config.yaml
num_hidden_layers: 12
hidden_size: 320
num_attention_heads: 5
num_key_value_heads: 5
head_dim: 64
intermediate_size: 1600
vocab_size: 8192
hidden_act: "tanh_gelu"
norm: "layernorm"
norm_place: "pre"
norm_eps: 1e-05
positions: "learned"
qk_norm: false
attn_scale: 0.125
bias: "all"
tie_word_embeddings: true
parallel_block: false
init: "normal"
init_std_qkv: 0.0287
init_std_o: 0.00585
init_std_up: 0.0287
init_std_down: 0.00585
init_out_by_depth: true
optimizer: "muon"
learning_rate: 0.00763
lr_mult_qkv: 0.5
lr_mult_o: 4.0
lr_mult_up: 0.757
lr_mult_down: 3.0
beta1: 0.95
lr_head: 0.00381
max_grad_norm: 2.0
warmup_steps: 200
schedule: "wsd"
decay_fraction: 0.927
decay_shape: "linear"
final_lr_fraction: 0.0
batch_tokens: 65536
max_seq_len: 512
doc_mask: true
train_tokens: 315600000
max_steps: 4816
dataset: "wikipedia_en"
MLP neurons of a small language model. Each row is named by its layer, matrix (up: input weights) and neuron, and shows model dimensions 0-127. Each number is 128 + 24 x the weight over its row's rms, rounded and kept within 0 to 255.
Before each neuron's rows, "fires in" lists the words (lower case) most often at its 100 highest values on Wikipedia text that the model never trained on. A number after a token or word is its count.

fires in: "in" 23, "as" 20, "by" 4, "within" 4
L4.up262 [120 138 134 107 166 126 125 169 120 160 170 128  92 104 127  93 192 147 126 118 120 174 126 121 101 180 115  93 122 124 116 134 175 147 139 174 132 124 144 111 115 107  81 132 117 141 128  96 127  96 140 123 161 143 156 112 109 140 103 139 123 125 134  95 109 111 132 126 174 148  76 144 170 115 134 160 142 136 107 110 125 150 130 159 187  90 110 100  99 114 141  86 151 116 113 138 126 126 125 150 126 178  70 118 104 124 105 126 117 151 103 144 123 117 134 127 101 160 148 144 136 152 119 125 201 133 141 126]

fires in: "to" 61
L8.up1145 [124 166 125 200 132 113  93 148 144 133 130 160 123 155 140 103 130 142 145 128 127 197 138 131 139 124 129 122 161 105 154 152 154 124 112 157 119 157 108  92 106  94 106 146 122 143 111 117 126 116 117  81 141 131  91 133  88  81  88 104 144 107 156 136 188 154 142  85 131 133 148 101 116 112  91 129  99 163 122 101 141 141 100 164 118 133 136 146 102 128 131  92 136 151 160 141 108 110 118 105 153 123 105 183  83 130  71  77  82 157  96  95 158 161 137 142  73 127 124 135 119 129 171  67  97 124 148 136]

fires in: "of" 66
L5.up239 [130 126 144 130 126 113 118 123 123 108 152  84 163 174 136 121  77 120 112 111 105 152 127 123 136 107 135 154 129  99 134 107 145  89 125 143 145 153 147 133 161 137 167 155 172 175 139 135 110 108 152  96 105 171 136 165 115 143 123  94 125 112  93 104  74 135 136 145 128 109 126  94 107 101 141  79 168 116 126 132 157 155 119 130 145 113 100 128  77 122 144 162 144 128 150 152 105 135  97 149  95 141  92 147 117 104 124 164 102 160 135 141 108 151 130 110 133 174 136 145 147 155 102 108  79 120 141 153]

fires in: "not" 16, "did" 13, "had" 11, "would" 10, "could" 7
L7.up1297 [106 157 150 124 130  80 127 132  97 137 118 132 124 112 128 134 155 164 152  89 136 128 157 128 139 135 145 105 156 154 134 113 100 128 174 120 110 103 115 107  90 115 142 143 101  87 109 130 121 127 121 139 105 127 136 143 103 157 132 106  77 109 102 130 157  99 147  97 166 147 156 117 132 139 101 117 126 155 140  73 122 139 118 121  91 160  99 114 108  89 129 118 163 134 145 134 186 148 105 151 109 146 104 119 191 121 167 129 111 156 134 127 117  94 132 124 148 143 165 137 158 120 146 126 104 163 135 114]

fires in: "began" 19, "has" 11, "died" 6, "occurred" 6, "decided" 6, "wrote" 5
L4.up882 [124 120 155 136 129 122 124 110 145 127 110 127 125  69 120 133  94 139 135 184 146 146 129 104 119 119 184 173  99 147 105 147 121  91 119 136 159 108 102  76 102 112 130 150 116 152 114 124 100 117 115 125 164 107 181 122 143 135  98  84 125 101 144 105 149 101 182  88 140 126 139 154 112  92  86 113 128 113 123  93 148 154 109 143 116  99 143  86 130 112 105 122 155 117 130 125  97 126  90 110 139 173 122 115 145 136 123 131 136 145  84 121 162 147 137 116 115  84 165 115 131 111 134 146 183 128 130 117]

fires in: "in" 71
L8.up65 [115 130 106 139 123 106 106 167  84 120 167 133 145 123 103 107 124 134 133  97  98 128 138 125 125  99 119 113 121 106 128 152 145 108 144 152 106 148 137 152 124 151 145 151  78 119  89 114  81 124 138 120 179 165 164 145 122 124  69 134 134 140 141 104 117 155 101 154 127 155  94 115 117 107 132 154 109 138 130 139 126 130 112  87  84 167 119 148 106 167 111 137  82 143 137 129 141 100 141 137 129 167 122 140 136 169 133 125  85 120 137 135 113 116 121 145 135 161 113 139 130 154 108 115 122 113 131 108]

fires in: "most" 17, "more" 16, "both" 6, "are" 6, "least" 4, "leading" 4
L4.up151 [132 179 127 107 120 134 108 104 140 133 123  98 126 117 153 152 110 130 119 165 112 113 140 119 137 131 106 126 133 115  95 134 132 162 124 147 123 170 120  73 120  92 119 123 161 178 116 153 161 183  97 113 156  91 123 157 162 122 126 167 137  85 181 151 129 166 149 137 125 114 126 141 112 148 155 124 114 179 199 134 113  67  91 111 139 124 135 140 113 163 107 136 139 123  96 158  98 163 149 133 145 175 114 135 106 152 147 147 136 103 115 114 158 151 132 154 143 133 116 105  90 111 123 117 132 144 163 121]

fires in: "on" 31, "over" 10, "film" 9, "single" 4, "place" 4, "for" 4
L7.up1423 [168 126  76 124 128 114 158 107 114 128 147 122  99 103 150 110 155 138  99 135 150 112 113 141 113 101 133 120 140  97 147 154 126 187 134 135 151 102 146 129 130 107 111 127 117 124  96 151 135 121 163  76 139 168 155 127 170  99 153 176 168 128 101 116 101 150 118  98 109 147 161 102  83 190 155  80 126 161 128 108 148 108  95 138 131 137 111 119 166 173 156 130  99  97 155 144 138 120 117 121 115 112  93 115 111 136 117 129 134 148 154 141 148 130 117 161 133 134 145 152 138 170 151 111 136 146 117 122]

fires in: "a" 31, "son" 7, "an" 6, "or" 6, "member" 5, "are" 4
L4.up734 [113 118 160 167 128 103  77 100  96 108 100  92 142 113  87 131 119 104 151 157  87  99 154 133 103 146 145 140 118 119  93 111 100 131 163 137 148  83 131 144 142 113 148 136  79 155 115 104  97 116 154 157 148 146 101 106 135 160 175 169 174 109 128 151 131  85 120 132 108 101 139 144 109 113 155 135 134 135 149 100  89 147 132 116 147 168 105 103 149 131 101 114 135 132 131 107 125  86 103 120 142 160 161 152 136 114  73 167 107 111 113 152 137 148 137 150 141 101 142 118 115 138 168 171 131 149  99 133]

fires in: "to" 46, "can" 18, "t" 5, "not" 5
L7.up940 [119 168 110 147 129  94 149 114 152 125 136 145 136  70  84 146 132  96 154  81 130 145 111 138 168 121 121 101 109 126 134 127 137 142 125 170 126  91 124 141 118 127 113 150 102 127 105 149 112 146 165 123 160 117 126 130 166 128 117 105  92 156 147 158 118 135 157 100 171 162 144  97 127  78 141  81 100 137 120 149 120 104 104 117 152 130 118 151 102  89 167 101 109 119 130  94  80 148 143 132 133 128 133 134 177  95 125 109 131 167 114 138 135  90 118 118 138 136 134 144 129 144 148  90 139  78 132  81]

fires in: "a" 49, "no" 8
L8.up568 [142 164 126 139 126 103 123 110 107  88 136 106 173 153 133 113 159 166 150 162 146 120 115 134 136  97 118 111  94 160 119 117 157 110 124 171 138  71 125 143 105 171 151 126 133 125 140 128 128 127 118 142 168 102 122 103 128 144 114 133 131 134 122 121 104  80  81 125 117 116 161  83 110 138 151 122  83 114 122 115 105  75  94 126 109 134 123  80  76 111 134 143 142 137 148 149 105 131 153 117 124 127  88 157  90 177 155 146 102 147 129 167 162 136 105  61 134  96 143 121 127 135 138 138 154 104 160 106]

fires in: "of" 70, "on" 6, "between" 4
L4.up482 [140 120 119 126 152 124 115 111 103 127 123 125 119 123 125 118 138 123 137 178 137 112 145  98 114 142 115 138 105 107 112 121  79 120 136 148 146 160 124 112 127 144 138 152 117 137 169  89 101  85 120 108 118 155 122 102 131  99 150 177 135 103  97 142  89 140 106 102 141 124 130 112 147 144 134 118 151 130 138  91 140 151  99 131 137 183 170 115 118 114  91 129 109 135 133 168 120 109  99 130 134 164 142 126 175 118 111 130  87 142 138 112 124 155 105 112 132  63 109 152 143 127  92 143 144 144 125 172]

fires in: "had" 47, "has" 26, "have" 10
L8.up1174 [111 148 155 114 123  89 138  98 125  89 144 162 157  92 125 155 144 140 122 137 131 129 160  64 146 122  97  94 105 123  94 106 156 130 166 130 143 118  95 123 146 117 110 150 142 135 113  73 160 149 116 138 145 114 141  94 109 134 129 147 144 104 137 127 122 134 104 111 134  81 160 181 119 129  93 126 131 129 107 103 142 119 105 121 103 171  97 108 143 104 104 148 112 156 176 110 119 120 112 102 104 112  91 135 188 131 125 124 129 105 117  90 126 142 159 111 174 109 101 106 117 136 127 144 103 171 141 152]

fires in: "well" 14, "for" 11, "including" 10, "such" 7, "writing" 7, "both" 5
L5.up1495 [158 130 110 161 151 109  97 124 110 146 108 157 111 130 133 145 178 127 114 131 171  53 104 148 128 132 120 130  75 150 151  58  61 129 167 101  94 146 125 103 153 105 123 103 134 108 129 128 109  98 154 119 124 168 133 138  78 117 121 138 126 119 108  89 103 122 108 117 110 104 148 118  90 112 153 118 143 149 117 125 105 107 127 116 142 130 134 139 144 162 160 133  85 116 177 116 118 137 108 147 100 183 121 120 114 140 132 109 132 143 148 114  91 131 123 104 144 165  89 133 137 191 132 139 138 132 113 168]

fires in: "is" 40, "are" 16, "be" 12, "was" 8, "remained" 4
L8.up710 [113 153 179  93 164 132 136 126 170 121 170  95 158 133 185 108 109 135 123 148 132 136 153 107 133 156 122 139 146 118 150 145 121  96 135 157 155 122  88 101 171 162 123 167 151 110 109  72 124 168 112 132 147 136 104 125 131 115 125 115 130 125 149 137  88 154 160 124 159 141 125 109 132  65 130 143 129 139  98 130 146  74 115 162 100 110 153 118 150 113 160 147 130 125 123 128 111 130 133 110 106 136 127 199 105  79  90 127 162 127 111 172 108 158 126 136  98 127 138 129 121 153 106 136 140 141 135 127]

fires in: "for" 86
L8.up459 [114 132 142 153 154 131 118 176 108  78 145 162 173 130 145 147 159  98 185 142 146 113 132 126 143 131 158 127  96 149 154 119 124  81 134 123 132 101 116 146 129 107 148 135 119 155 126 166 136  72 125 136 101 126 106 114 150 115 139 162 153 158 101 121 137 105 134  95 100 149 119  66  97 137 117 109 121 163 140 104 134 128 118 107 122 117 122 134 126 135  92 136 144 110 150 125 102 127 115 128 125 121 124 140 102 154 139 102 134 118 134 137 123 161 137 121 132 123 133 165 124 172 193 161 119 116 111 138]

fires in: "the" 44, "s" 19, "their" 7, "its" 4
L8.up1129 [114 120 121 111 135  92 102 177 152 110 120 137 137 126 129 139 143 109 111  85 134 144 164 145 142 143 140  88 159  90  79 109 123  80 145  96 125 180 132 130 155 110  71 154 138 142 134 105 116  71 114 138 156 116 119 117  90  82 115 109 119  96 153 141  97 145 124 157 107 137 118 122 127 129 130 130 103 143 176 123 116  94 128 138  99 140 167 134 136 122 158 156 117 117 126 120 124 158 154 139 157 146 160 118 100 115  91 133 171 156 129  85 128 137 117 110 148 122 151 104 131 110 177 165 135 152 129  75]

fires in: "of" 18, "on" 17, "to" 7, "phytocerum" 6, "up" 4, "day" 4
L7.up332 [155 136 104 161 143  84 138 111 124 101 145 122 105 164 107 116 158 151  98 179  98 122 147 157 143 125 105 127  98 135 172 112 118 137 129 103 124 139 102 158 191 113 117 155  94 101 118 116  95  83 157 110 153 130 136 114 109 142 134  76 153 144 124 116  93  88 127 159 118 134 118  64 116 116 108 143 150 120 123  90 125 140  96 126 101 120 149 146 134 156 108 123 133 115 100 173 132 141  99 145 137 132  92 111 103  78 149 151 125 117 154 118 131 135  90 120 114 140 130 125 118 159  66 206 125 133 143 158]

fires in: "in" 37, "at" 16
L7.up1186 [137 151 127 106 114 128 143 129 129 133 106 107 160 141  94 114 127 154 137 114 140 173 175 153 106 116 142 100 109  98 115 174 153 106  93 202  86 139 145 148  99 143 162 149 132 147 111 134 117 142  91 115 125 115 138 138 135 113 130 104 108 141 153 123 124 137 117  94 108 129 137 155 106 129  91 114  95 160 111 106 116  81 137 152 107 145 120 150  95 143 127 140  76 120 188 123 135 114 165 116 115 173  96 113 128 160 130 153 148 129 124 152 120  86  72  98 137 151 139 130 142  97  93 152 145 119 118 100]

fires in: "that" 48, "because" 11
L4.up615 [164 145 121 130 132 138 180 147  69 143 150 118 112 114 146 150 140 113 148 120 177  91 145 145 111 143 147 131 116 138 133 145 106 117 143 119 139 107  82 110 110 122 162  99 144 174 146 115 125 126 159  95  90  98  97 110  99  84 122  94 108 159 154 130 148 132 150  99 166 113 112 118 151 108 108 138 110 145 128 156 140 136 136 125 137 111 145  99 135 131 117 139 138 160 102 179 118 162 124 177 127 148 141 150 174 170 161 150 104  89 139 113 158 118 162 105 125 154  96 104 105 129 149  62 127 155 137 146]

fires in: "be" 21, "not" 16, "it" 10, "still" 6, "to" 6, "currently" 5
L4.up1303 [144 139 155 129  94 147  89 131 137 125 118 136 129 164 150 140  99  73 163 163 105 147 114 152 114 136 162 130 128 113 139 114 136 128 126  97 111  95 115 121 109  94 185 161 115 106 107 119 103 117  92 137 175 153 118 155 107 124  96 102 140 130 161 152 101 121 135  77 152 136 166  66 135 144 112 124 109 109 124 175 103  96 103 124  96 126 120 109  97 152 138 111 165 102 135 155 126 127 104 119 131 124 139 154 158  91  99 164 109 152 145 123 110  89 134 149 112 153 104  94 136 114 109 160  93 168 130 102]

fires in: "the" 39, "a" 23, "their" 4, "he" 4
L8.up1315 [108 121 163 127 131 126 111 122 104  95 136 130 118 132 144 158 139 129 116 135 121 131 115 119 133 135 116 153 133 140 128 187 105 129 134 133 125 164 138  77 159 132 126 157 145 155 111 157 112 134 142  83 112 143 155 128 133 147 181  80 110 118 165 170 137 103  96 112 137 169 160 135 133 110 136 145 119 167 155 126 143  88 115 100 130 121  72 153 150 162 162 153  93 139 156 164  87  82 185 107 116 127  98 159 113 110 114 140 130 150 146 106 157 157 121  96 101  99 144  79 153 133 142  94 148 101 127 120]

fires in: "2" 26, "her" 13, "to" 12, "she" 7
L8.up1316 [131 146  89 122 137 140 137 160 176 133 118 128 144 168 110  99 146 119  93 130 102 132  76 113 103 150 139 130 122 107 136 129 135 125 138 144 167  90  97 113 118  96 161 133 105  91  93 100 149 127 134  78 102 135 117 174 137 130 100 124 127 108 131 103 161 176 147 123 117 136 102 136 139 126 192  88 158 141 144 111 130  92  93 172 163 134 134 125 102  91 116 113  89 131 137 121 157  83 138 122 157 115 162 135 140  84  84 104 129 105 125 120 169 183 113 130 116 126 153 130 126 119 162 127 115 143 109 147]

fires in: "is" 55, "are" 21, "very" 5
L7.up637 [133 152 142 115 177 110  87 127 148 119 128 152 129 172 105 135 120  92 113 119 161  81  94 131  87 110 184 112 134 131 155 113 146 142 157 131  79 162 126 123 167 140 136 121 161 159 135  92 112 112 116 142 117 118 142 118 120 129 125 139 140 152 193 116 144 151 115 153 171 109 130 128 138 104 151 100 163 154  81 165 119 155 139 118 133 159 181 110 132 131 130  97 123 184  94 123 150  87 162  94 100  78 116 137 142  97 119  97 102  95  79 118 110 119 117 153  85 132 143 125 117 154 142 149 133 136 126 142]

fires in: "to" 32, "at" 29
L5.up418 [162  69 117 118 147 116 106 116 137  86 117 160 142 151 147 125 117 140 111 118 135 146 113 161 144 141 130 147 115 110 154 125 184 117 152 149  67 151 139 113 142 111 146 138 115 160  79 140 102 149 120 120 177 143 138 148 187 127 125 124  95 134 170 163 151 122 150 132 148 114 173 111 110 100 158 141 140 122 136 106 108 127 125 145 118 160 132 152 121 162 153 149 107 128 147 141 120 117 141 154 122  97 122 151 137 118  96 169 100 123 155  94 109 142 130 128  90 165 143  93 126 147 145 122  85 169 108 137]

fires in: "was" 22, "not" 17, "had" 7, "originally" 6, "never" 4
L7.up132 [137 194 157 164  98 109 137 128 142  95 132 120 137 111 147 134  87 116 156 180 130 106  89 110 116 130 133 134 115 133 151 113 126 137 127 108 143 108 108 104 126 114 142 115  89 135  99 146 102 129 114 143 179 142 134  99 145 124 145 151  91 123 175 119 130 111 155 132 155 161 161 119 120 141 127 127 111 160 156  98 177  95 109 154 130 153 126 151 147 109 121 114 106 125 115 142 108 117 172 147 134 145 139 151  96  90 110 135  46 120 144 100 108 131 120 100 133 125 147 103 185  64 114 138 134 124 141 134]

fires in: "is" 19, "was" 19, "were" 7, "are" 7
L8.up269 [111 165  99  90 140  83  79  91 153 152 135 101 117 107 158 109 146  66 109 133  91 130 112 108 134 172 133 145 115 144  90 123 122 112 117 125  88 147 139 129 128 131 110 143 132 131 118 113 112 209 142  82 132 141 191 130 123  87 167 132 104 132 154 140 124 129 137 154 108 137 166  93 145 130 112 124 144 141 120 141 129 115 111  90 131 115 104 109 114 138 131 173 127 111 136 119 144 154 152  92 110 127 140 153 138 105  99 142 100 111 147 117 148  85 127 146 147 145 187 135 111 130 132 112 115 129 164 129]

fires in: "the" 34, "via" 8, "department" 5, "by" 4, "in" 4
L7.up665 [127 132 158 111 134 161 130 154 125 160 106 135 104 113  66 140 153 127 143 135 149 151 130 119 170 148  96 128 128 128  96 177 133 150  97 122 110 101 156 101 139 128 113 117  66 118 115 146 152 136 153 124 108 147 119 132 121 113  95 103 140 122 123 130  93 140 176  93 149 104 115 134 114 136  96 159  94 116 137 141 123 142 144 141 117 122 121 128 124 154 134 134 130  98 137  96  92 153 140 121 151 130 198 113  90 108 145 156 110 116 124 152 147 134 133 139 105  89 150 152 137 154 133 143 158 151 113 134]

fires in: "of" 68
L4.up1381 [132 138 100 136 142 153 157 127 129 142  86 107 145 122 125 129 165 169 133 155  74 147 149 124 126 102 133 129 142 100 145 160 165 119 165 126 159 136 151 135  93 134 120 130 116 136 142 116 131 138 110 126 116 133 161 104 130 124 113  90 146 129 124 141 142 140 152 104 137 149 124 158 135 121 107  82 135 138 172 164 145 112 115 104 103 103 172 160 123 147 140 138 133 145 151 124 153 105 141 122 107 134 141 133 148 163 128 113 119 136 135 114 139 161  98 138 112 143 124 129 116 119 135 145 168 121 125 140]

fires in: "he" 46, "be" 4, "she" 4
L8.up64 [139 172 165 113 121 127 125 117  96 103 144 120 101 129 126 161 135 128 112 134 109 123 106 125 163 128 181 143 158 168 130  99 118 148 109 118 155 155 122 115 162 125 139 176 116 107 129 133 146 110 122  82 166 161 139 151 101 149 158  90 127 118  88 144 166 121 155 125 134 137 164 128 136 157 114  97 174  94 123 139  87  78  95 161 149 135 121 137 168  94 127 184 141 149 109  88 116 119 186 130 131 120  85 125 128 105 157 153 139 149 133 151 110 147 107 127 129 108 131 110 112 158 125 148  95 140 129 164]

fires in: "and" 40, "their" 13, "these" 5, "as" 5
L5.up247 [142 132 103 142 132 108 149 124 129 161 179  87 173 166  89 118 141 145 135 137  67 107  98 133 104 140 108 116  67 168 148  83 169  85 150 154 108 115  83  94 144 124 119  95 152 135 148 100 101  99 125 109 139 134 133 130 137 155 128 101 138 106 139 114 139 155 111 151 183 135 103 151  67 153 113 162 132 144 133 140 150 102 131 164 140 137 133  99 153 154 184 158 146 113 155 102 142 138 133 115 122 140 128 132 123 142 141 114  85 149 117 104 173  80 187 165 130 130 121 140 152 131 157 128 137 161 147  62]

fires in: "born" 30, "son" 11, "president" 9
L4.up1461 [138 148 128 126 128 131  90 140 123  79 144 128 106 123 125 118 111 100 146 130 147 149 104 103 142 137 155 135 153 152  95 138 106 129 145 145 108 130 107 162 100 117 102 167 101 148 115  90 127 107 117  73 149 109  90 158 102 130 168 157 201  82 113 126 178  89 149 105 131 136 125 145 104 176 116 139 159 133 159 114 119 122 114 126 135 123  82 110 105 134  77  81 100 128 100 159 103  89 135 165 191 130  98 151  97 107  99 135 103  83 133 152 111 130  99 160 117 156 120 104 151 134 161 149 125 107 122 136]